python train.py --n_layer=13 --d_model=192 --n_head=6 --n_kv_head=6 --head_dim=32 --d_mlp=768 --vocab_size=919 --activation="squared_relu" --norm="rmsnorm" --norm_place="pre" --norm_eps=1e-05 --positions="rope" --rope_base=10000.0 --rope_fraction=1.0 --qk_norm=true --attn_scale=0.294 --bias="none" --tie_embeddings=false --parallel_block=false --extras=["capped logits"] --init="uniform" --init_std_qkv=0.0232 --init_std_o=0.0 --init_std_up=0.0232 --init_std_down=0.0 --optimizer="muon_variant" --lr=0.013 --beta1=0.9 --weight_decay=0.014 --lr_head=0.00932 --grad_clip=1.0 --warmup_steps=0 --schedule="wsd" --decay_fraction=0.782 --decay_shape="linear" --final_lr_fraction=0.0 --batch_tokens=32768 --seq_len=256 --doc_mask=true --train_tokens=173100000 --steps=5283 --dataset="wikipedia_en"
MLP neurons of a small language model. Each row is named by its layer, matrix (up: input weights; down: output weights) and neuron, and shows model dimensions 32-159. Each number is 128 + 32 x the weight over its row's rms, rounded and kept within 0 to 255.
After each neuron's rows, "fires on" lists the tokens most often at its 100 highest values on Wikipedia text that the model never trained on.

L5.up26 [152 167 147 132 130 170 133 132 189  89 127 105 160 148 135 162 171 154 128 114 113 137 135  79  98  81  77 123  99 121 159 161 141 158 180 120 121  90 116 101 119 118  88 110 139  73  93 109 125 118 177 136 183 181 116 152  86 123 137 122 136 110 124 137 204 178 122 165 141 156 157 107 118  78 163 153  98  35  90 148 102 102  87 115 191  74 119 121  82 126  69 113 157 172  77 104  42 153 114 152 150 106 106 130 151 116 139  78  66 172 136 117 143 133  95 123  97 130 125 159 118 113 108 133 129  90 133 118]
L5.down26 [ 77 195 113 141 131 116 112  67 169 158 159 162 152 101 103 148 155 141 153 107 122 152 178 102 157 153  91  95 116  90 132 141 109  97 184  78 150  99 159 140 122 157  77 117 130 148 182 114  82 104 139 170  99 140 129 176 123  96 129 126 136  78 117 200 141  58 169 114 157 151 108  89 149 116 120 188 102  90 145 169 156 121 155 145 151 112 154 115 155  39  97 142 116 135 126 113 122 152  81 158  90 137  85 136  97 180 192 152 124 140 164 169 171  78  95 235 137 111  78 143 139 106 136  92 144 124 143 138]
fires on: "i", "ac", "ia", "amil", "us", "ind"

L7.up709 [ 92 140 143  86 169 145 126 135 145 136 103  99 121 197  67 174  71 138 138 170 139 105 106  61 123 131 134 161  91 130 178 154 162  93 156 176  87 167  82 115 144 158 109 100  96 147 106 181 136  73 130 141 149 180  75 105  79 164 112 129 151 107 125 125 198 146  94 183 174 164 132 149  67 101 125 123  88 134 113  95 141 121 104  87 111  98 108 164 121 156 138 111  73 143 114 137  90 159 147 170 102  96 139  78 137 164 171 164  59  84 153 108  94  87  77 133  82 127 104 147 110 138 164 109 149 127 177 161]
L7.down709 [165 102 102 151 138 143 111 158 113 164 161 103 150 105 137 106 109 166 107  95 134 161 158 173 117 145 143 143 101 134 162 172 125 163 132 140  96 107 117 120 114 191 106  84 115  93 126  98 107 102 108 105 123 114 150 157  49 159  87 138 182 150  94 150 126 120 149 119 119 130 127  60 111 147 135 139 112 104 144 153 108 168 160 138  83 132 129 144 139 146  64 145 142 107 143 173 135 178 117 110  68 145  74 120 191 109 107  82  81  87 142  99 159 114  92 134 118 190 127 115  98 145 168 199 129 110 127 121]
fires on: "ro", "ol", "y", "own"

L9.up56 [116 150  79 132 130  80 107  72 172  84 114  91 103 136 155 127 101 165  81 116 108 130 153  93 100 125 151 130 136 177 141 159 173  94 122 110  93 158 141 209 159 187 117 126 144 116 127 142 116 124 115 206 108  84 119 115 168  27 171 155  79 131 105 148 133 141 118 209 156 136  75 108 164 123  89 182 182 140 144 116 139 118 145 139 106 132 134 139 136 111 118 127 134 188 106 101 177 119 131 187 146 124 143 110 215  96 106 136 116 125 115  83 158 131  87 122 116 156 123 147 111 109  94 135 156 115 124 124]
L9.down56 [160 144  66 122 185 163 108  68 162 144 140 109 149 138 159 110 171 143 128 145 148 128 176 107 104 110 147  89 145 110 157 134 135 138 160 215  60 139 143  61  88 169 113 102 112 115 115 119 176 158  92 143 116 154 135 125 135 113 175  77 101  82 108 121 146  74  90 201 128 140 158  97 184  91 117 116  81 104 102 166 112  90 124 152 123 104 133  80  95 133 160 117 125 107 119 101 169 112 110 105 137 157 116  90 163 122  98 153 131  93 104 165 132 140 145 161 108 107 187  90 186 152 144  99 144 123 127 143]
fires on: "ig", "c", "per", "ic", "wn", "i"

L3.up672 [138 109 132 172 152 117 146 148 111 136  85 116 144  78 197 107 121 147  90 107 119 130 110 150 188 109 125 109 147 119 142 162 172 141 120 161  93 118 162 108  91 100 134 153  83 173 159 167  54 126 160 158 109  74 159 100 163 141 190 149  81 150 155 158 113 127 115  77  91 156  90 102  57 120 116 102 138 138 102  80 196 110  88 119  99 122  87 121 132 117  97 178 136  57 121 186 138 171 133  36 167  94 163  93 118  75 176  74 160 107 105 155 143 112  70  97 132 143 125 137  86  82 187 170 121 122 110 109]
L3.down672 [154  87 102 127 165 109 114 158  94  96 173 125 172  71 186 105 120 154 101 121 115 123 135 108 167 137 133 149 152  68 139 169 129 160 158 150 127 147 122 154 102 145 114  92 128  83 169 105  37 121 135 109  83  74 133 131 130 129 172 148 137 157 171 148  54 139  97 107  90 125 153 103 158  92 147 122 127  93 187 140 142 139  62 161 112 123  97 113 131 104 148 145 107  62 127 171 146 157 110  56 129 100 164  90  55 112 186  54 176 108 146 137 129 127  76 130 116 144 144 142  84 133 183 143 101 122 138 168]
fires on: " Car", "ar", " Mar"

L6.up647 [127 152 161 147 170 127 116 134 122 101 131  63 101 106 134 134  98 154 159 132 107 170 105 124 152 173 136 144 173 160  89  83 188 124 145  51 130 116 174 155 184  32 135 110 125  75 113 113 125 143 172  86  97 125 116 101 135 195  90 178 154 112 113  91  96  89 154 109 119 128 116 144 126 100 128  77 147 121 105 155 176 153 187  53  85 144 140 175 106 142 109 137 150  62 109 136 168 152 147 138  91 123 122 162 119  92 174 121 121 155  85 149 120 169  78 102 136 162 199 132 142 158 114 155  87 107 105 107]
L6.down647 [110  85  86 117 122 146 158 147 196 120 136 104 125 105  74 107 152 125 124 153 118 137 111 167 193  94 122 103  87 138 118 147 140 116 145 120 140 105  89 125 166 124 123 132 145 139 127  68 105 156 130 133 181 118 165  80 168 114  95 171 181  79 123 192 165 161 158  98 153 118 127 165 139 100 122 158 114 162 144 126  87  79 123 167 178 134 139 120 184 105 197 124 123 157 103 187 183 112 123  78 143  68 123 111 160  76 122 123 105 135 163 141  55  85 103 148  61 151 143  99 123 171 143 120 140 158 128 144]
fires on: "p", "s", "u", "st", "h"

L10.up631 [160 175 149 111 113 125 117 102 133 114 125 109 143 203 178 120 109 177 173 107 121  98 109 161 135 116 102 129 158  93 142  68 124 143 158  82 180  82 101 132 135 115 108 100 129 117 162 120 152 145 179 142 118 163 126 138 109  86  94 122 150 114 143  63 111  62 131 114 130  51 120 125  64 127 135  89 114 161 125 130 135 150 154 139 194 101 147 109 146 157  85 116 122 141 163 134 135 139  57 137 164 121  49 132 174 138  56 104 117 107  85 133 120 107 114 112 162 160 146 127  89 163 119 178  96 132  82 128]
L10.down631 [174 109 114 110 149 114 127  54 123 158 101 112 101 150 130 126 116 141 114  83 177 137 154 102 150 111 150 162 171 134 102 143 148 148  94 170 165 107 100 182 135  90 111  52  96 121  71  90 209 155 175 132  92 188 123  95 161 113  93 128 119 173 131 148 122  86 111  99 159 139  99 157 140 184 106  78 104 112  72  87 191 168 147 133 166  96 112 102 129  95 136 167 113 173 120  48  94  81 122 198 129 113 107 145 120 133 134  97  67 112 105 105 172 155  94 131 148 102 150 159 181 160  59 162  97 119 130  99]
fires on: ".", ",", " \"", "le", " time"

L7.up194 [163 148  95 167 119 157  98 127 190 139 181 137 130 172 136  93 133 175 144 102 179 130  97 110 156 132  64 128 138 139  69 171  74 121 116 118 168 103 136 119 115  92 128 135 101 149 141  96 194 113 127 120 159 118 167 183 103 162 111 137 159 116 125  89 100 106 199 111 108  58 122 121 130 132 140  98 143 117 160 120  88 118 174 154 147 100 148 119 165  83 102 154  83 130 111 118 134 133 126 130 143 132 103 133  94 163 132 104  98 101 119 155 167 169  62  31 121 148 174  97 140 187 129 174 111  98 135 121]
L7.down194 [102 108 120 157  36 147  70 147 155 162 124  92  80 140 117 160 167 212  99 158 119 108 157 123 124 134 119 151 147 133  93 158 113 142 104 134 166  77 154 106 130 109 108 128 104 100 140  83 153 115 105 148  98 180 106 158 120 134 132 122 194 168 159 119  86  61 116  99 135 119 156 194 140 111 187  71 127 126  90  81 177 136 152 199  80  62  94 172 141 118 162 119 140 146 120  66 128 132 147 186  95  96 126 126  70 168 108 163  48 143  67 146 124  89 130 116 103 175 114 104 142 143 163 132 102 115  81 121]
fires on: "ut", "at", " \"", "k", "on", "le"

L10.up597 [121 133 152 145 157 122 133  87  72 106 149 125 164 105 167  94 140 116 149 109  98 160 116 127 142 109  94 154 111 134 153 172 135 133 130 133  83  63 116 108 165 138 123 193 130 204 128 111  78 139 130 154  98 130  75 149 181  61 181  99  77 152 112 148 149 171 115  76  89 121  93 129 123  99 186 165 166 173 100 118 189 110 116 103 164 146 131 161 131 152 101 110 172 130 118 153  87 198 104 148 182  97 177  99 119 134 135 124 117 110 155 146 155 152 116 115 176 157  83 117 115 152 132  89 209 141 153 145]
L10.down597 [123 106 123 130 135 133 195  91 122  96 116 119 141  97 109  68 176 150 127 149 129 143 103 161 167 179 141 214 159 141 143 149 103 129 143 177 151 137 125 174 132 128  57 117 100 136 122 113 103 123 157 166  73 156 118 136  92 135 101 124  96 110  92 143 148 129 136 151 152 133 183 138 105  88 157 137 146 147 101 148  42 121 173  84 151 130 138 172  94 134 165 162 190 108 173  99 131 122 163 154 156  62 101 141  85  89 128 101 191 147 126 116 177 162 103 152 150 170  75 144 115 146  83 175 180 165 106 208]
fires on: " Car", "ag", "ar", "pl", " of"

L7.up350 [130 141 202 168  83 115 111 106 126 103 123 103  93 137 125 126 159 141 143 144 134 106 108 104 118 148 197  85 127 106 153 121 137 118 166 129 133 153 179 100 132 145  77 170 131  64 123 125 171 125 200 168 137 123 188  83 116 145 114  96 139 171  90 116 199 104 149 153  73 149 123 160 152  44 132  99 152 161 150 207  87 124 165 112 140 123  74 189 134 165  96 153  88 102 126  84 114 125 116 111 106 134 108 163 171 137 116 112  85 139 154 151 161  98 173  90  61 138 135 164 182 155  70 134 162  76 121 142]
L7.down350 [105 159 122 127 173 152 139 113 136  95 122 159 144 105 197 128 142 158 115 141 109 140 119 119  85 155 140 174 170 143 151 141 110 141 151  39 125 109 154  70 151  99 117 148 113 129 153  94 133 125 149 184 103 119  99 169 153 167 133 101 154 109 112  84  97 109 128 148  57  90 154 108 138 136 144 173 137 113 156 122 121 156 130 143 156 113 151 159 120 118 109 113 141 108 178  73 146 125 148  59 147 105 171 121 162 194 157 117  49 109 142 124 121  70  86 162 171 131 146 124 141 166 137 120 152 135  86 140]
fires on: "m", "e", "st", "w", "el", "i"

L9.up696 [123 174 187 161 113 109 148 117 122  84  92 100 163 145 181 148 102 121 125 130 135 198 158 127 157 106  80 137 173 137 148 138 111 132 139 130 158  96 105 108 163  94 144  75 124  95 152 107 108 176  83 117  93 136  70 127 142 156  70  97 126  62 162 153 164  91 206 144 111 110 196 111 145 124 143 145 189 160 156  72  83 149 111 100 159 176  91 122 104 157 156  39 137 114 185 101 126 166  93 186 113 136 165 123 154  96 121 165  95 171 146 114 157 133 122 131 175 107  83 153 126 129 155  95 188 106 153 145]
L9.down696 [125 118 118 117 112 102  85 103 160 118 176  52 153 143 146 133 146 117 157 135 133 154 162 172 127 104 132 165 155  88  98  83  97 161  88  94  96 137 142 117 163  68 132 148 107  59 125 176  46 161  63 186 114 109 109 102 132 152  61 122 122 121 164 115 144  83  87 160 114 146 175 135 110 104 149 111 103  47  97 129  81 169  56 141  80 110  97 128  96 136 116 120 167 115 139 141 164  94 165 101 146 161 159 113 117 101 136 125 163 114 149 122 120 165 174 144 133 165 140 132  95  89 255 145 132  73 102 123]
fires on: "pl", "al", "l", "an", "u", ":"

L3.up760 [132 113 186 211 136  95  96 161 124 187 126 174 126 128  92  71 105 109 132  18  67  99 153 158 122 106 116 148 159 135 115 123 134  71 118 131 195 178  87  61 128  96 186 126  90 128 143 123  85 187 146 110 164 122 133 141  95  97 145 155 143 162 151 102 118 109 136  83  63 113 160 128 113 166 179 109 129 128 138 125  58  94  93 121 168 148 123 118 108 142 155 106 146 149 103 174  29 155 116 105 112 132 155 104 158 146 143 114 149 116 101 129 160 173  89  93 135 130 162 111  97 131 140 126 139 127 148 173]
L3.down760 [106 128 112 156 142 115 107 156 123 139 136 167  77 128 127  64 115 161 124 143 146 167 106 129 155 107 159 144 117 160 101 124 159 116 115 108 124 130  97  97 166  99 139  39 112  79 116 151 135 142 114 146 144 122 100  83 156 116 174 114  64 156 116 144  42 126  94 155 187 135 122 115  85 129 114  61 117 124  69 137 190 145 113 105 150 139 149 138 135 156 101 184 140 125 144 138  97 149 167 203 197 145 118 165 122 152 191 119 190 126 129 113 162 158  28 129 164 102 113 106 149 179 142 102 104  89 127 101]
fires on: " War", "ver", "ur", "ra", "ro"

L5.up369 [146  59 126 146 101 155 124 153 133 130 164 156 144 118 109  73 108 129 149 119 123 124 171 145 134 153  54 142  84  94 122  85 130 160 149 198 161 149 160 113 129 124 131 127 189 181 163 111 141 140 104 104 198 116  58 129 151 126 124 115 149 147 147 125 129 105 133 157 134 138 124 143 143 128  82 121 119 120 147 179 116 167 143  45 145 178 116 131 106 130  97 146 103  98 142  91 162 131 130 115  88 127  61 162 146  76 177 149 147 172 103  78 211 203 120  82 121 134 108 110 165 130 137 141  86  89 130 142]
L5.down369 [120 128 146 127 129 104 166 144 169 106  79 184  76  96 100  98  98 156 166  87 123 120 144 158 138 123  92 179  98 149 162 107 115 181  95 110 156 125 153 118 157 188 148 103 141 155  94 169 172 121 113 143  65 150 106 125 126 118  74 164 188 139 135 114 144 158  92 130  95 123 173  89  94 204 111 151 110 137 100  93 113 169 116 114 105 151 118 127 126 114 136 159 144  88 180 108 124 170 140 120 161 146 173 136 149 102 133 182  86 175 121 192  81 182 156 126 145 113 127 132 154 174 201 180  90 105 140 172]
fires on: "s", "ib", "os", "est", "ri"

L6.up540 [126 126 166 134 164 150 150 175 131 158 134 135 153 101 115  82 154 134 141 122  64  84 219 179 116 126 134 187 164 138  61  68 186  95 113 140 193 114 106  82 135 139 170 118 134  85  48 130 142 156 123 132 129 107 153 105 118 120 189 188 122 165 129 127 108 132  42 128 186  68  96 173 103 177 153 110 116 147 117 148  83 102 102 100 175 155 150 164 129 123 118 165 126 147 146 126  92 171  97 100 113 100 122 116 145 110  74 189  84 127 144 136 121 107 109 123 127  84 177 108 168 176 132 129 154  90 142 127]
L6.down540 [135  98  91 142 135 128 110  86 147 135 142 127 140  57 158  68 154 118  70 132 119 122 162 120 184 123 130 160 148  90  66 113 102  78 126 180  91 130 166  95 185 147 163 104 150  81 139 130 132 131 135 115  90 134  91 124 181 156 119 138 144 135 149 122 124 166  70 118  96  87  80  68 127 201 121 152 133 175  97 155 128 105 112 132 196 129 132 186 170 144  62 182 124 158 154 151  90  43 169 139  83 144 144 142 152 180 156 126 159 100 142  88 102 173 119  93 108 104 137  97 129 110 152 152 137  68 149 150]
fires on: "ran", "ro", "N", "ra", "ral"

L7.up149 [108 104 152 145  79 183  84 133 122 146 120 132 188  76 170 142  99 113 116 142 164 144 128 171 143 138 126  92  84 135 123 148  63 131 150 156 140  96 160  86 189 133 109 131 162 142 188 136 139 108 118 121 186 119 164 165 158 141 108  79  66 149 141  67  96 168 127 177  97 119 135 117 130 148  81 162 102 112 135 147 169  94 155  86  77 175  90 142 144 106 147 144 143  99 172 145 136 125 139 128 100 123  92 149 200  85 151 131 149 110 143 128 183 124 126 123 135  70 107  95 131 101 117 133 156  91 140 141]
L7.down149 [127  88 166 191  77 172  96 170 117 179 150 107 102 126 117 100  83  90 162 136  93  97 151  98  96 123  89 123 168 140 132 129  80 105 113 120 144 123  93 121 129 114 182 180 127 166 170  92 154 158 104 177 126 101 104 136 122 140 170 190 150 107 127 103 135 102 159 132 122 136 172 187 116  78 157 167 122  80 177 208 130 108 161 142 114 118  24 136  90  81 121 143 162  72 114 164 152 129 140 150 122  58 111 178 140 124 148 142 107 175 129 105  75 106 204 144  96 131 133  86  81  69 125 125 174 153 100 118]
fires on: "u", "e", "ib", "c", "is", "oc"

L6.up29 [140 121 132 144 180 136 149 112  95 116  94 106 114 167 154 165  44 170 189  74  93 181 117 131 122 111 110 130 181 107 118 140 131 105 163  92 187  86 141 100 118  46 124 154 126 103 129 164 147 158 147 116 154  92  86 152  78 174 136 152  68 102 171  87 128 101 147 141  96 104 160 208 133 164 100 162 147  99 113 143 137  62 131 139  79 131 130 105 168 159  70 135 163 124 129 126  64 111 101 127  81 133 137 195 101 109 129 158  95 114  72 144 119 141  84  88  93 137 109 132 132  88  72 121 128 138 130 102]
L6.down29 [131  74 149 160 183 125 115 169 165 129 107 132 141  85 123 168 117 120 138  97 112 111 166 119 126 113 124  83 127 168 145 168 134 157 148 141 201 125  28 142 132  85 107 146 142  33 139 130  92 162  96 108 188 148 112 145 133  94 151 130 126 131 155 145  83 174 144 145 122 196 106 141 205 183 101 123 130  94  73 125 111 143  93 143  99 120  92 128 101 100 160 183 137  67 175 109 113  78 125 129 115 126 136 182 115  96 112 102 117 153  92  97  99 145 152 173 132 124 111  83 165 148 132 117 121 125 103 120]
fires on: "u", "ers", "s", "i", "an", "est"

L7.up413 [119 154  85 149 181 142 129  62 138 108 160  86 127 115 117 102 120 173  96 124 155  81  85 114  83 120 140  98 103 167 114 172 140 176 124 158  94 107  93 115 138 101  81 118 160 118 168 152  94 120 109 176 102 141 130 123 127 119 134  69 105 105 162 148 134 107 206 213 103 154 137 106 151  99  88  99 132 182 145 105 141 137 129 155 119 128 112  69 111 127 150 112 122 169 176 125 119 190 143  84 110  39  61 114 195 118  92 115 172  82  61 144 205 152 120 132  60 128 195 142 102 122 128 159 121 172  98  87]
L7.down413 [163 120 135 146 156 157 108 119 163 140  87  93  85 116  96 109 144 181 122 123 182 127 105 102  84  97  99 121  95  98 119 121 121 136 143 121 115 161 102  85 106 169 153  88 151 114 110 169 100  92 106 116  76 140 139 167 128  63 151 112 151 159 101 153  84 111  20 170 114 123 137 210 146 137 186 155 104 147 127  83 102 141 151 152 143 107  91  90  93  67 130  86 103 111 195 107 123  85  93 115 147  83 124  86 120 160 148  92  97 149 111 224 110  93  99  89 129 175  96  84 129 130 170 110 156 114 124 126]
fires on: "ig", "at", "c", "art"

L6.up564 [137  94 178  98  90 130  97 123 103 145  62 123 122 176  91 150 128  89 140  87 156 148  78 165 124  95 151 128 123 118 150 158 144 106 175 186 129 147 120 118  90 109  97 164 120 177 201 189 125 165 121  85 166 145  84 176 111 171 106 111  96 130 160 164 183 136 137  82  73 155 129 170 112 114 151 200 116  81 104 133 125 106 107 116 105 126 129 134 173 159 121  90 126 128 156 120  87 178 172  84 113  81 143 130 128  96 156 160 122  95 109 121 164 100  76 153 128 116 127 165 189 156  91 124 130 125 117  78]
L6.down564 [116 124 111 183 149 165 146 135  78 182 136 135 124 160 164 138  85 171 133 189  99 140 159 159 114 164 168 192 164 145 176  54 112 133 162 142 123 148 121 169 137 162 143 134 112 115 150 182 118 109  95  63 137  51 148 127 121 102 128 106 110 163 130 121  72 137 148 121 135 156 139 145 196 156 205 115 101 111 101 155 138 144 105 118  99 126 139 125  85 142  86 139 159 106  81 106 106 117 143 118  72  93 115 178 164  89 118 138  87 115  95 113 125 137 192  90 170 127 108 157 110 139 102 129 142  92  78 103]
fires on: "ers", "ost", "s", "est", "ress"

L7.up648 [105 154 152 136  78 119 121 155 148 170 114 113 171 120 110 151 136 150 128 102 129 132 107 151 154  65 128 114 118 188 146 190  70 135 113 134 144 107 183 178 149 138 166 141 146 132 182  91 104 134  77 160 119 167 129 181 197 166  97 111 171  87 163 135 208 147 144 200 111  71 154  92 147 107 105 147 157  87 109  93 154 103 124 122 120 142 120 132 152 144 187 114 174 117 158 114 126 165 120 136  81  59 149 103 169 126 108 165  90 156 137 140 181  95 157 137 158 130 165 121 168 149  68  91 105 201 184 101]
L7.down648 [124 132 112 191 118 102 140 129 130 170 110 105 124  91 156  75 113 131  95  73  95  58 175 183 160 113 131 100 154 154 130 131  98 128 113 129 180 188 126 166 168 150 160  96 128 121 186 119  94 162 130  84 112 128 157 153  96  99  65 131 110 126 124 123 118 163  90 112 145  82 150 168 228 153 175 151 157 132  58  80 175 116 147 103 140 185 125 113 136 137 144 145 153 127 139 102  56 120 147 126 108 114 180 213 125 113 168 131 174 168 146 108  75 150 187 150  99 120 121 115  97 158 183  98 115 139 144  83]
fires on: "an", "c", "u", "at", "l", "m"

L3.up363 [122 115 168  95 107 146 132 149 102 173 131 153  87  99 132  69  84 122  85 126 113 147 115 130 160 100 146 120 120  83 167 199 139 114 182 132 133 150 159  46 118 148 154 168 124 120 207 129 116 101 113  45 177 129  90 150 123 160  91  89 104 119 126 144 140 112 149 152 106 130  87 107 176 160 165 121 149 189 112 179 155 174 190  45  79  81 142  90 152 154 120 165 108 142  54  94 176 104  85 100 111 117 135  90 120 102  96 136 137 130 166 181 184 157 159  75  85  91  91 146 164 117 144 115 138 101 159  76]
L3.down363 [150  78 108 136 140 150 121 168  99 122  99 127 139  99 183 137 104  91 108 120 101 155 104 154 160 109 152 127 163 111 166  97 124 126 129 134 139 202  57 189 160  97 172  85 108  82 126 121 132 141  94  69  64  75  93 155 112 174 115 176 140 150 127 121 129 107  65 132 194  86  73 167 148  97 161 128 121 180 105 104 120 178 109  79 117 123 139 135  76 101  72 225  91 113 106 117 122 158 119 138 139  93 131 117 104 159  76 170  65 113  98  92 140 111 151 173 101 142 173 121 102 134 191 167 124 119 182 135]
fires on: "em", "ment", "os", "an", "ade", "ib"

L6.up325 [189 143 143 105  96  98 118 124 149 108 122 114  92  81 131 158  91 115 105  67 120 175 150 117 163 195 172 172 164  92 101 126 120 123 112  54 139 113 104 134  81  96 139  75 143 158 128 125 152 120 112 130 115 126 106 167  65 162 126  93 102 144 118 168 120 127 120  85 114 123  85 175 128 147  80 216 171 117 114 135 117 106 121 167 113 114 165  86 204 122 124 106 203 126 147  61  95  92 162 167 102 183 121 127 147 137 112 202  45  92 131 144 124 137 121 129 198 106 174 129 133  81 156 111 124 137 124  87]
L6.down325 [176 147 121 130 177 135 152 159  97 152 159 124 176 138  86 127 122 103 125 127 107 204 148 103  84 139 136 166 104  94 135 165 133 151 178 148 120 174 133 129  84 108 182 107 163 146  74  99  96 161 155 137 117 130 132 134 109 105 147 196  94 113 121 141 101 129 116  97 121 156 112  94 163 137  97 143 111 100 107 137 191 139  80 107 132 130 144 108  93 146 131 141 123 113 135 137  77 116 175  74 109 115 164 163 141 111 119 107 105 183  94 148 102 159 148  95 134 112  61 151  79 160 166 194 151 140 132 169]
fires on: "u", "ab", "an", "a", "or", "A"

L5.up82 [118 182 152 148 136 137 106 129  99 102  98 147 123 137 161 142 125 135 122 105 170  85 155 141  97 127 133 124 135 176 121 161 134 117  94  99 104 158 150  89 178 140 123 123 178 129 106 107 114  97 216 140 216 159 158 106 135 104  79 151 177 137 110 152 182 146 132  90  75 176 151 167 144 143 137 122 186  92 165 109  76 100  93  98 166 119 118 192 105 156  84 100 171 165 137 117 103 207  49 125 153  83  89 171 128 137 144 103 108 120 184 131 146 123 118 133 138 170  68 112 168 121  60 169  99 156 112 121]
L5.down82 [ 83 176  61 120 113 123 114 150  86 125  92 154 136 135 123 183 133  96 148  82 176  89 153 129 117 173 117 108 151 181 101 137 186 122 163 121 133 114 109  99 101 115 161 149 167 145 109 113 142  99 178 168  66 108 174 152 107 122 171  78 144 130 110 163 158 167 125 196  90  85 158 122 194 151 187 164 135 137 158 127  76 125 142 112 108 147 123 136 116 111 119 203 137 137 160 121  68 134  97 141 148 140  95  79 136 155 130 118 136  98 144 128 103 120 132 184 102 105 136 110  77 130 103  84 168 173 180 165]
fires on: "e", "i", "ol", "ind", "ors"

L3.up380 [162  86 126 104 191 117 188 111  90 135 137  58 174 143 154 201 109 142 124 126  85 127 143  85  98 137 179 139 130 162 149 160 111 139  98  91 167 109 163 135 102  74 103 151 187 122 111 136 153 112 182 111 133  80 155 142  86 112 106 107 136 137  73 119 101 105 148 147  62  51 132 153 123  79 130 180 151 131 128 113 131  15 117 126  57  87 179  87 163 108 126 153 162 120 121 182 160 123 107 146 106 135 148 140 103  97 169 174 109 129  66 129 124  96  82 143 121  72  63 142 107 119  89 163 128 162 122 105]
L3.down380 [115 117 142 135 158 108 156 141 162  68  91 115  90 129 168 146 140 161  89  74  83  92 142 124  93 131 159 111 161 102  69 110 126 147 101  95 157  87 145 141 168  90 138 154 137 143 130 177 186 208 117 138 113 158 115 121 137 107 112 104 114 128  78  99  98 185 113 157 170  99 121 140 184 127 117  78 166 102  92 126 128  91 110 141 142  90 149 102 140 137 101 114 131  93 115  88  75  87 193 150 155 117 172 111 185  78 165 136 143 107 117 136  88 106 118 125 111 163 153 117 177 142 104 186 135 173 157 162]
fires on: "e", "i", "ue", "u", "y"

L9.up615 [ 31  93 159 111 131 123 129 104 151 154 100 146 102 158 123 142  88 129 157 117 145 141 140 146 137  79 137 115 137 130 103 166 113 139 150  93 134  89 141 168  90 175 173 167  86 129 121  61 119 104  98 150  41 164  83 128 112 133 227 111 138  96 173 162 122 136 158 141 143 110 109 129  72  61 151 129 143 109 121 117 109  98 178 143 109 140 156 134 167 136 149  63 149 117  99  92  68 137  80 126 115 119 173 140  95 140 108 169 112 196 112 182 114 134  76  96 126 113 130 150 147  46  76 147 131 176 117 143]
L9.down615 [129  77 129 173  76  77  90  73 142 135 124 173 133 168 135 142 152 136 131 141 174 115 128 107 120 131 106 116  77 160 164 134  97 147 136 105 118 160 198  79 147 120 174 138 133 112 108 119 117 136 106 138 106 137 122 112 122 134 150  89 147 133 128 133 109 112 130 124 108 136 135 105 162 154 196 103 117  98 128 156  81 117 107 125  97 161 168  92 140 141 181 113 127  60  99 108 136 196 128 157 125 117 137 161 104 119 144 167 154 157 149 218 101 157  92 133  89 158  75 132 112  77 198 188 117 151  98 196]
fires on: "g", "in", "u", "ep", "c", "or"

L5.up425 [ 91 119  72 153 182 125 162 130 103  68  73 151 164 116 153 108 170 130 143 163  83 124 151 115  68 177 121 147 112  55 116 157 130 140 110  99 117 165 114  98 139  88  94 115 188 159  67 116 167  81 136 132 178 141 134 151 135  86  80 141 159 137  82 136 170 104 112 122 127 167 130 149  87 142 130 117 129 123  98 174 161 120  95  75 155 116 159 167 112  67 123  89 133 119  95 169 121 174  70  99 122 134 102 140 145 107 164 177 117 121 126 139 106 151 112 128 142 136 119 100 158 146 106 137 162 182 156 217]
L5.down425 [171 122  80 106  98 129  55 141 136 104 140 149 105 173  76 114 107 151 141 184 169  80 119 113 182 146 134 155  50  94  83 111 114 121 138 113 111 172 118 102 133 100 100 121 132 139 136 126 109 115 208 124 159 199 103 133 117 101 100  80 122 162 121 156 205 128 112 117 139 141 167 157 120 145 149 129 126  91  89 132 113  84 109 112 118 106 109 167 165 100 167 114 181  34 151 108 149 171 126  88 112 148 180  72 103  77 110 137 193 145 104 115 133 141 183 143 121 129 188 130 105 104 161 105 202 122 161 127]
fires on: "e", "h", "ro", "B", "y", "i"

L3.up279 [136 136  97 120 145 116 141 119  90 126 122  92 123 150 135  83 125 111 127 112 133 156 147  56  84  55  72 145 120 123 137 142 132 147 168 115 101 144 143 179 121 147  90 108 114 177 171 179 123 114  94 158 125 124 120 115 175 111 109 134 163  88 110 170 140 197 150 189 137  72  95  85  85 134 176 134  73 110 129 125  80 158  99 151  73 154 110 129 109 127 160 100 108 162 179 142 142 152  96 125  97 116 163 106 122 149 196 152 131 160 117 147 135 107 112 138  78 165  92 148 146 127 128 121 143  96 113 167]
L3.down279 [174 125 140  78 190 168 146 134 124 145 151 118 135 139 134 126 100 160 155 173 159 136 123 172 109 201 127  88 136 106 171 143 117 100 131 139 124  71 125  78  85 143 191  88  87 189  75 105 124 103 104  57  94 143 137 137 116 159  96 167 185 139 148 118 147 116 163 119 129 148 134 111 110 118 100 168 104 177 129 151 122 167 165 154 120 155 201 166 153 146 107 110 109 126 155  36 103 166 119 151 129 145 139 133 131  55 126  98 153 108 113 137 160 131 127 115 127 139 151 153 148 186 192 161 164 190 110  88]
fires on: "as", "ra", "ro", "igh", "y"